Part of a small language model's weights.
Size: 12 layers, width 576, 9 heads of 64, MLP 2304 tanh GELU, vocabulary 8192, 52.5M parameters.
Architecture: LayerNorm before each block, rotary positions, no biases in attention or MLP, tied embeddings, attention and MLP in parallel, capped logits.
Training: a variant of Muon for these matrices, 6872 steps.
MLP neurons of a small language model. Each row is named by its layer, matrix (up: input weights) and neuron, and shows model dimensions 272-335. Each number is 200 + 20 x the weight over its row's rms, rounded and kept within 0 to 999.
A block is one neuron, or neurons of one layer that tend to fire together. Before each block is what it responds to, as a language model described it from the Wikipedia text at the highest values.

Responds to: Wiki markup line endings. Closing markup tokens at the end of a line: the last = of section headings (==Accolades==, ===2020s===) and the final | of table rows, often before a table or list.
L6.up11,180,179,202,221,196,164,197,217,217,214,208,206,212,182,212,194,194,188,189,242,198,220,198,188,160,176,186,195,187,217,210,222,192,218,205,183,194,154,206,215,196,178,221,183,210,214,227,178,215,187,232,206,205,186,191,220,181,198,200,200,200,192,224,200

Responds to: Dates in narrative text. Year, month or day tokens in dates, often the second half of a split year after "in", "In" or "On", e.g. 18|31, 1905, November.
L3.up67,184,190,185,215,160,181,190,170,197,241,209,174,182,194,168,224,205,171,231,194,206,229,220,176,216,175,213,205,239,183,215,189,188,205,195,203,206,202,192,177,172,230,198,194,207,205,219,249,201,209,168,239,181,179,240,154,229,169,246,194,184,193,160,191
L3.up130,209,214,220,198,199,167,233,208,207,192,170,200,208,183,188,208,191,204,213,216,206,182,147,154,207,209,152,217,209,214,207,191,200,197,225,175,199,208,200,217,165,171,201,227,213,212,194,182,143,168,170,219,186,184,223,184,210,192,190,178,208,181,175,225
L3.up687,203,210,186,201,191,223,183,196,155,198,204,144,187,200,160,177,203,249,163,203,227,207,173,200,234,180,219,213,197,182,175,197,175,189,193,220,208,208,209,206,172,199,172,195,185,214,205,184,228,205,198,223,187,224,209,197,211,221,187,204,245,213,180,181
L3.up1410,226,206,169,208,223,191,184,216,196,210,218,201,194,157,203,205,190,183,242,217,199,163,179,216,203,189,221,211,213,191,178,186,190,225,167,212,212,226,210,196,220,184,217,206,207,202,178,225,180,224,184,184,188,192,175,201,182,183,204,219,206,199,210,214
L3.up1845,183,197,170,184,187,177,218,194,197,198,243,211,193,197,224,192,208,157,201,236,185,213,206,198,182,212,227,226,188,201,180,186,184,202,194,200,193,206,195,151,208,176,173,215,202,209,188,250,203,223,167,212,204,207,176,182,193,168,165,201,224,198,205,199
L3.up1913,185,213,195,204,171,203,181,163,199,212,213,200,203,185,171,227,216,215,185,189,173,154,238,212,176,163,190,193,194,195,180,210,181,178,207,223,187,170,242,221,212,175,171,229,203,171,196,183,181,156,224,203,191,197,196,197,173,161,237,214,185,226,189,201
L3.up2015,193,203,218,188,188,258,226,227,217,159,212,211,194,232,207,227,226,215,223,201,228,176,229,195,185,191,191,187,181,213,188,177,204,189,220,189,212,222,204,224,183,198,178,204,188,173,186,220,169,181,211,183,239,206,201,221,188,160,202,211,244,238,177,199
L3.up2061,194,179,191,198,212,190,197,193,219,218,207,179,187,243,205,178,222,196,195,233,187,196,189,205,203,218,215,205,205,194,238,200,189,201,163,184,258,166,175,209,204,171,205,209,216,215,202,204,275,201,226,221,172,204,209,200,194,176,217,228,213,178,201,205

Responds to: Wiki heading closing equals. The first = of the closing == or === after a Wikipedia section title, e.g. ==Statistics=, == Early life =, ===Doubles=.
L4.up785,224,223,218,222,193,197,169,218,207,209,203,224,198,189,232,222,192,200,217,148,205,211,205,201,186,223,193,199,200,218,170,206,176,206,223,184,220,193,235,225,229,206,193,176,194,192,213,231,207,201,162,203,195,188,185,195,190,182,196,179,182,201,179,215
L4.up794,230,162,196,152,183,171,199,187,179,199,249,214,217,207,215,213,212,230,193,214,201,200,192,201,214,257,216,173,249,227,161,189,192,204,229,197,228,209,193,178,195,202,228,184,168,186,187,228,218,181,194,188,197,199,212,196,167,202,184,189,261,207,177,220
L4.up807,209,198,224,217,220,186,207,206,217,182,238,190,189,194,179,194,207,164,196,214,234,194,244,196,215,195,200,156,184,213,203,228,228,162,202,199,195,187,207,206,195,172,197,182,218,153,220,194,199,215,205,245,203,203,226,226,205,220,168,203,186,212,214,211
L4.up831,217,186,220,211,200,193,198,210,177,160,177,205,193,203,194,215,198,186,190,201,244,211,200,240,182,190,170,201,200,204,185,193,226,159,192,155,201,182,189,211,196,186,194,203,205,184,213,154,208,185,199,201,165,157,213,198,180,194,230,225,186,193,191,200
L4.up1405,187,193,205,210,206,141,172,188,218,209,196,158,184,205,221,169,214,190,201,190,207,209,207,235,222,210,201,203,167,208,170,218,187,231,188,235,212,171,200,206,212,201,169,197,176,172,181,206,191,187,228,234,211,237,187,220,237,211,232,175,215,179,229,201
L4.up1543,191,196,189,173,188,161,181,223,210,177,170,192,221,226,201,198,199,184,185,184,215,193,233,201,157,187,202,211,221,227,194,207,234,198,223,212,191,210,207,200,199,179,185,193,239,198,203,182,193,213,208,225,183,202,192,180,189,170,227,202,188,217,215,217
L4.up1750,168,183,204,247,181,182,158,237,217,187,193,240,208,250,231,174,201,162,202,192,216,207,159,164,178,189,209,203,214,186,200,212,175,179,218,185,195,192,196,154,203,181,196,178,204,226,190,247,199,167,197,194,195,201,181,212,223,197,194,210,190,184,198,210
L4.up2302,188,221,201,200,206,190,157,185,203,187,201,197,189,193,182,190,177,213,236,185,206,194,199,196,156,226,203,194,204,194,177,187,213,203,166,201,178,218,204,183,219,194,164,188,201,155,188,192,216,203,212,213,222,194,186,200,190,187,231,160,202,218,154,185

Responds to: Table row-end pipes. The closing pipe ending a table's header row in Wikipedia tables, as after Total, Year or Votes, with weaker hits on mid-word pieces such as orp, ha.
L3.up340,192,222,192,209,236,214,224,207,208,205,176,197,229,205,198,178,238,203,193,191,173,192,211,181,170,213,214,190,196,186,177,189,224,170,229,183,232,210,175,211,189,227,185,218,209,193,210,184,218,212,227,181,173,186,194,222,178,185,205,229,215,179,218,195
L3.up383,205,201,196,196,208,196,209,200,201,199,202,208,197,183,192,214,201,205,192,213,157,213,171,194,199,234,203,194,208,157,211,185,234,180,223,209,193,215,198,187,193,199,179,210,175,186,207,164,206,199,175,180,174,230,218,183,206,239,164,216,218,225,220,160
L3.up416,221,239,187,254,195,184,193,207,227,213,181,209,181,188,189,206,210,230,191,168,173,189,184,232,164,221,199,175,163,178,212,177,194,177,174,203,215,217,181,183,192,155,193,200,214,194,204,221,183,217,224,195,200,220,202,199,195,183,193,201,235,199,181,203
L3.up793,242,188,177,251,188,150,223,187,181,213,205,188,203,214,189,161,201,207,209,188,204,198,212,192,183,188,214,187,193,165,254,212,185,227,195,219,247,188,189,216,169,181,186,236,183,218,221,202,181,236,202,213,208,187,213,207,207,183,187,203,227,171,220,206
L3.up1025,212,199,208,202,198,203,222,222,193,197,186,200,211,206,156,155,223,189,190,221,164,191,222,218,184,242,187,218,215,150,212,168,197,185,195,242,197,202,204,211,231,217,137,206,170,204,183,182,209,212,191,202,174,206,225,196,192,173,188,218,202,197,198,188
L3.up1709,225,224,198,228,192,167,229,188,192,188,211,216,206,196,206,206,155,228,225,189,183,194,213,249,194,196,226,166,184,215,209,213,202,197,238,190,235,204,216,187,178,225,202,191,181,217,150,192,185,208,203,211,174,213,219,209,172,200,179,239,196,207,164,199
L3.up1770,219,193,214,182,209,194,211,182,176,201,179,192,201,177,216,212,212,183,237,202,199,203,185,197,199,165,173,201,227,185,223,188,190,203,192,213,219,174,188,182,215,186,188,169,175,171,204,177,192,214,221,172,209,195,188,201,185,203,138,196,192,204,189,193
L3.up2090,236,223,175,218,188,196,216,203,209,223,238,211,180,179,222,220,194,191,195,221,190,243,206,181,187,222,204,197,243,224,218,170,203,217,242,213,195,191,150,220,199,180,216,210,244,201,221,223,207,175,198,194,218,238,205,177,213,208,197,185,190,236,197,197

Responds to: Sentence-initial phrase boundary. Final token of an introductory adverbial phrase, usually its comma or last word, just before the main clause's subject, as in "In his first season with the Kings," and "During this time".
L6.up1539,195,227,195,181,175,190,206,210,209,191,180,184,181,204,157,194,195,210,208,187,161,202,204,192,213,189,210,139,223,201,222,206,184,191,229,204,232,174,201,191,195,215,177,208,205,185,215,222,204,201,228,181,206,176,231,167,174,231,188,236,228,240,191,173